{"d_model": 1024, "vocab_size": 16384, "bias": "all", "init_std_qkv": 0.0169, "lr": 0.01, "lr_mult_qkv": 0.5, "decay_fraction": 1.0, "seq_len": 2048}
MLP neurons of a small language model. Each row is named by its layer, matrix (up: input weights; down: output weights) and neuron, and shows model dimensions 864-927. Each number is 128 + 32 x the weight over its row's rms, rounded and kept within 0 to 255.
After each neuron's rows, "raises" lists the tokens whose logits its output raises most directly, leaving later layers aside.

L9.up1954 [163 140 122  89 182 151 170 123 121 120 146  78 145  91 153 153 168 104  81 148  41  98 192 116  80 128 118 143 142 150 140 116 103 151 168 131  94 108 133 132  90  69 140 126 113 116 157 124 183 148 180 130  76  38 155 132  95  85 139 126 137 113 145 175]
L9.down1954 [146  82 105 144  79 113 170 159 152 109  98 166 194 124 161 135 160 142 132 118 162 107 161 111 151 129 145  95 169 150  99  99  89 127  82  90 159 106 122 140 156 101 143 139 115 139 147 107 145  61 147  76 123 127 116  86 156 163 106  90 147 133 110  74]
raises: "protest", "opposition ", "demonstr", "tou", "COVID"

L9.up2573 [102 128 137 117  84 101 147 171  81  86 108 135 139 116 146 116 171 199 147 137 109  87 118  94 122  94 173 132 152 157 154 158 123 161 126  90  81 121 110 153  87 175 121 114 104 139  67 100 120  94 124 110 158  91  96 108  96  81 122 126 149  81 145 100]
L9.down2573 [115 109 101 170 108 164 147 159 135 140 135 107  82 173 140 135 195 162 192 175 131 185 159 150 118  99 158  68  96  89 146 111 144 139 206 100 118  96 119 147  94 126 133   0 120 165 125  97 117 150 125 109 102 126 142 104 115  72  78 158 148 108 155 115]
raises: "more", "then ", "well", "then", "later"

L9.up3084 [131 143 124 118 158 169  94 142 104 123 177 146  95  79 107 113 114 128 107 135 160 152 151 131  70 106 120 104 188 161  95 144 159 104 101  86 128 103 136 114 122 183 175  90  58 147 137 144 106 180  66 129 140 137 162 110  85 120  75 102  96 116 151 155]
L9.down3084 [107 120 149 105 115 189 103 143 210 125 101  74 143 137 124 158 121  82 117 150  81 108 128 129 113 187 163 116 142 126 113 155 178 216 141 129 102 109 137 136  91 158  65 147 110  97 165  97  67 152  92 166 139 119 170 143 114 130 173  65 124 172 200 121]
raises: "band", "ens", "group", "viol", "Id"

L9.up3056 [139  66 141  86 124  91 129  85 158 152 158 123 149 107 126 110 167 117 147 168 172 144 106 123 120 108 125 127 136 129 116  88  84  92  70  93 114 185 115 170 180 160 141 119 101 116 127 137 162  87 139 123  95 184  82 135  99  92 123 141 104 129 161 125]
L9.down3056 [205 184  72 104 150 164 187 142 167  90 133 139 139 131 176  87 165 222 125 119 155 156 123 163 176 105 151 122 111 116 111 140 106  80  49 178  95 142 108  94 175 175 145 133 230 138 148  96 103  89 124 113  54 110 168  92  92 120 118 151 161 117 167  96]
raises: "Thailand ", "Ph", "TH", "Thailand", "Pra"

L9.up953 [129 105 129  81 119 119 109 132 136 136  52 155 137  99 157  78 126 111 163  93 132 112 110 196 199 136 168 122 100 150 183 108  92 138 107 105 173 171 155 166  63 143 132 127 145  90  98 178 111  62 139 115 175 124  79 112 114 124  62 104 137 162  43 186]
L9.down953 [184 155 169 118 127 113 124 159 149 132 131 106 129 111  94  48 152  84 143 136 160 123 155 131 152 120 237  84 111 148 131 129  43 138 123 122 118  72  91 151  87 146 145 147 142 170 141 162 135  92 145 142 150 101  41  89 137 100  96  68 136 122 142  91]
raises: "coll", "cr", "col", "fail", "accident "

L9.up266 [139 105 116 151 165 154 114 130 108 113 140 183 188  92 122 121 120 190 173 127 127 138 155  82 189 172 177 118  94 120 142 117  89 110 108 172 153  94 106 151 187  98 145 139 117 135  97  96 129 150 117 164 155 117  85 156 137 151 115 151 156 135 107 124]
L9.down266 [133  93 149 111 134  95  91  91 127 118 138 154 153 170 219  98  80  67 144 123 113 163 197 140 142 133 119  78 120  81 130 171 110 139  72 141 151 109 119 116 114  90  93 204 147  94  67 200 121 141  92 134 171 148 103  93 147 151 104 121 117 146 152 114]
raises: "(", "(#", "Fin", "Sub", "["

L9.up1638 [ 55 153 137 108 129 113 140 169 161 128  98 214 144 125  82 174  57 128 124 200 121 180 157 141 173 167 151 118 129  82 126 114  72 120  79 131 155 157 106  75 148 136 165 101 218 128 154 113 127 149 161 157 140  78 135 142 157 132  72 108  83 121  77  99]
L9.down1638 [121  94 106 148 171 143 121  63  96 109 111 113 131 137 113 106  80 144 176 101 100 132  42 128 143 139 147 150 137 108 121 128  85 167 121 152 155  91 121 190 165 147 153 135 134 180 120 114 179  99 155 164 154 106 134  70 146 134 125 135 164 162 154  83]
raises: "covered ", "cover ", "hand", "covers ", "g"

L9.up779 [ 77  74 146  63 133 161  86 130  68  63 160 132  65 137 119 135 122 116 123 122 138 175 126 166  83 157 146 104 205 113  69 124 150 126 142 168 140  87 188 120 157 120 112  93  86 152 102 100 150 133 156 124 132 177 101 137 129 155 125  94 158 108 138 213]
L9.down779 [ 82 142 152  59 118 112 115  83 131 151  93 153  87 118 114 151 170 116  99  89 141 170 104 123 119 150 172  45 107 127 145 157 179  79 119 129 122 168 134  95 136 157 109 114 147 137 177 101 151 151 152 152 103 134 146 151 110 165 149 108 130 154 114  91]
raises: "race ", "races", "race", "rid", "distance "

L9.up1981 [166 222 105 134 140 104 125 115 112 135  94 164 103  91 183  82 169 106 182 133 157 144 130  93 123  78  63 146 134 129 144 135 165 176 110  93 113  89  77 141 101 202 111 154 109 123 186 163  91 149 102 116 105 123 139  89 175  98 100 149 147 124 128 126]
L9.down1981 [155 141 137 147 104 159 130 174  68 103 142 137  53 128 102 112 113 138 105 176  91 176 141  83 144  95 138 148 114 118 158  78 129 136 114  85 181 125  84  54 162 166 135 172 149 153 161 176 103 120 131 121 125  87 168 180 122 114 148 112 100  87  90 110]
raises: "front", "front ", "frame ", "way", "level"

L9.up2492 [184 187  94  99 173 182 134 103 162 140  73 149 108 156 118 134 130 218 197 114 105 113 147 116  79 126  69 124 149 128 134 117 147 123 128 105 202 115 173 176 154 141 155 116 141 147 139  77 150 123 114 158 141  90 142 126 128 133 170 140 183 208 120 162]
L9.down2492 [167 182 121  94 134  92 149 134 164 133 159 183  97 116  83 103  86  91 188 139 171 131  19  85  93 166 129 153 138 130 132  93 142 155 147 111 159 181 175  74 107 127 164 140 117 107 114  70 147 139  96 163 100  73 137 141 100 120 154  91 169  84 135 148]
raises: "aur", "su", "eum ", "su ", "ros"

L9.up2555 [121  94 133 114 157 133 132 148 119 102 104 131 155 137 105 118 203 162 159 141  78 131  90 127 135 131 102 170 120 117 115 149  99 127 109 145 146  85  86  72  98  95 145 153 127 149 138  90 170  80 129 194 120 108 143 119 128  97 128  86 122 180 130  89]
L9.down2555 [108 196  90 130  57 146 132 133 120 117 170 167 116 129 176 156 131 177  96 206  89  94  80 120 139 130 142 101 139 128 166 185 134 169 107 148 156 136  78 130 123  66 142  27  92 126  96  71 172 157 206 110 137 147 165 185 119 122 104 172 134 149 102 162]
raises: "only ", "by ", "before ", "just ", "out"

L9.up3527 [134 135 125  98  63  99 150 117 122 144 141 116 123 173 177  95  72  80  97 118 102 131 138 100 168 173 143 155 134  90  76  79 106 141 120 130 112 161 157 112 192 141 145 115 219  95 173  93 118 142 158 155 193 144 167  81 138 116 129 176  93 144 140 187]
L9.down3527 [ 72 192 163 152 174  93 166 134 148 129 189 117 173 153 117  69 103 157  52  98 135 164 106 111 212 101 146 120 161 138 192 120 116 124 114 129 110 135  70  69 139 146 133 102 117 141 147 171 112 149 163 108 132 133  91 123  92 115 131 144  88 108 154 142]
raises: "played ", "leading ", "playing ", "minor ", "dual "

L9.up651 [ 63 141 191 161 165 107 128 125 141 150 120 135 157 126  57 127 110 128 151 156 121 117 119 162  72  71 139 115 106 119 158 123 138 133  92 132 102 109  73 156 170 102 116  71 116 112 153  96 162 147 141 142 113  93 115 153 125 156 123 118 133  75 129 107]
L9.down651 [180 151 150  71 106 116  59 142  80 140 162 161 104 127 180 130 146 158  85 107 135  82  88 111 147  79  93 112 124  81 102  79 120 169 148 114 115 176  78 182 139 160 182  59 127 132 140 164 130 150 127 114 167 150 182 111 114 143 118 143 169 170 160 124]
raises: "al", "Al", "As", "Ass", "P"

L9.up2040 [141  89 122  82  86 104  88  95 126 139 128  94 108 106 145 118 144 185 142 121  84 130 149 140 134 126 124 124 166 128 131 142 131 192 189 136  74 135  79  82 144 124  99 133 197 142 130 133 139 110 119 132 114 138 125 119 160 102  95 128 126  85 154 166]
L9.down2040 [ 87 138 161 154 118 102 101 105  97 121 136 114 105 166 119 103 145 117 148 146 153 138 100 156 131 101  48  96 139 118 114 140  88 122 128 121 120 133 128  75  96 166 113 112 149 135 141 131 133  93 119  99 125 115 113 123  89 124 182 198 158 113 125 140]
raises: "Inn", "post ", "stop ", "inn", "dep"

L9.up875 [147 120 103 120 182 161 136  97 155 130 154 140 162 151 115  94 142 102 158 139 169 110 115  97 145 154 133 139 141 130 108 146  79 137 165 137 153 156  97 117  83 147 115 165 163 207 111 126 132 103 155 148 123 207 109 136 144 139 167 102 126 158 109 122]
L9.down875 [132  86 123 145 112 121 106 137 110 174 124 102 196 151 186 113 137 129 157 128 168 144 158  96 142  96 151 109 109 104 134 118 139 112 128  63 108 143 183  67 188 118 119 184  81 137 150 138 124 149 141 140 127 124 170 123 157  99 149 201 107 102 184 114]
raises: "station ", "episode", "station", "location ", "residents "

L9.up2106 [154  83 135 117 105 146 109 131  98  98 108  63 114 106  86 132 132 120 166 146 140 144 118 112  88 132 157  79 175 116 123 112  88  92 159  76  83 136  54 124 123  81 151 137  82 216  91 130 106 197 149 114 117 116 112 127  89  87 128 145 137 126 135 116]
L9.down2106 [ 90 143 179 115 146 149  95 115 157  77 142 149 140 114 123 124 113 108 140 103 185 114  94 124 107 214  70 145 147 123 122 134 115 132 114 113 103 156 124 112 116 173 177  84 140 137 136 119 111 187 109 154 197 159 136 121 224  95 109 104 121 150  99 128]
raises: "boy ", "husband ", "friend ", "collabor", "wife"

L9.up642 [ 99 152 105 143 137 103  78 192 135  37  91 115 189 151 164 132 137 134 108 115  85 101 136 135 111 120 164 141 131 149 126 112 147 110 111 137 152 112 184 187 161 125 125 120 136 181 144  93 107  75 153 144 109 144 135 154 141 114 188 144 110 101 196 113]
L9.down642 [134 132 125 167 137 115 109 124 129 133 106 106 151 175 123 121 102 136 152 133 145  71 123 190 157 117  73 170 174 147 157 128 165 124 169 127 126 132 133 144 162 123  99 106 118 104  66 124 164 175 141 155 121 123 119 109  81 137 219 140 144 139 132 162]
raises: "ft ", "m ", "ft", "ming", "kes "

L9.up1381 [ 71 167 107 168  75 139 158 143 111 158 117 133 198 118 128 196 145 100 124 155 135 105 125 120 116 108 112 158 185 128 144  87  76  97 130 152 139 188 112 139 147 184 187  80  30 185 198 125 101  91 123 161 136  97 157 163 138 113  92 206 150 115 128 163]
L9.down1381 [164 152 129 158  82 121 159 129 109 115 151 143 132 151 133  98 135 127  86  78 139 101 120 103 143 112 164  65 156 139 143  91 177 148 101 146 141 109 161 109 108 115  80 158  97 156 238 134 165 131 110 153 137  62 135 112 156  83 107 150 109 102 189 106]
raises: "Station", "Bay", "village", "Road ", "Hall "

L9.up1262 [143  97 179 111 140  60 142 217 107 162 119 119 158 125 157 122 129 114 160 126 108 151 117 125 136 170 123 137 125 134 190 139 111 144 165 180 125 129 106  91 102 157  96  95 114 137  86 136 100 155 140  96  82 172 153  78 144 101 128 167 157 136 136 123]
L9.down1262 [ 48 129 145 101 101 121 146 106 125 111  50  81 113 138 109 129 195  70 154 128  75 158 119 138 154 152 115 123 117 147 148  95  79 111 112 144 123 128  93 107 161 136 144 116 133 124 124 108 153  79 129 174 155  96 119 145  72 105 130 162 124 114 125 119]
raises: "ity", "ity ", "ized ", "iz", "ities "

L9.up1059 [128 142 136 147 120 106 163 115  69  88 138 144 131 168 133 143  62 133 137 146 140 125  96  95 132 138 105 160 108 117 115 121 109 129 136 149 124 130  61 160 148 119 133 100  76 130 101 113 143 136 127 128 113 134 107 182 160 151 154 135 102 179 109  57]
L9.down1059 [ 97 105 108 123 114  67 139 143 175 100 108 195 113 196 118 142 132 166  91 174 157 153  65 107 101 149 121 156  74 182  79 146 122 173 121 141 138 119 132 126 135  32 116  72  84 143 144 168 145 113 147 137 173 145 114 102 161  73 154  81 163 117 134  93]
raises: "years", "years ", "development ", "days", "career"

L9.up3747 [101 163 109 136 119  86 125 145 109 173 126 134  79 164 175 169 120 186 177 132 100 173 115  96 108 159 110  97 164  62  94 151  95 131  67 154 192 175  69 112 124 117 114 156 120 143  18 159  93 136  99 113 126 125 160 110 119 162 113 150 144 170 160 130]
L9.down3747 [146 171 141 148 109 126 153 123 136 125 101 100 178 112 119 131  75 172  89 135 148 137 184 137 148 141 168 103 139 155 158 202 131  95 146  98 127 125 142 105 124 123  92  93 148 164 118 139  91 154 121  61 137 199 135 136  51 134 126 132 104 133 164  69]
raises: "ies", "ies ", "ying ", "aster", "oss"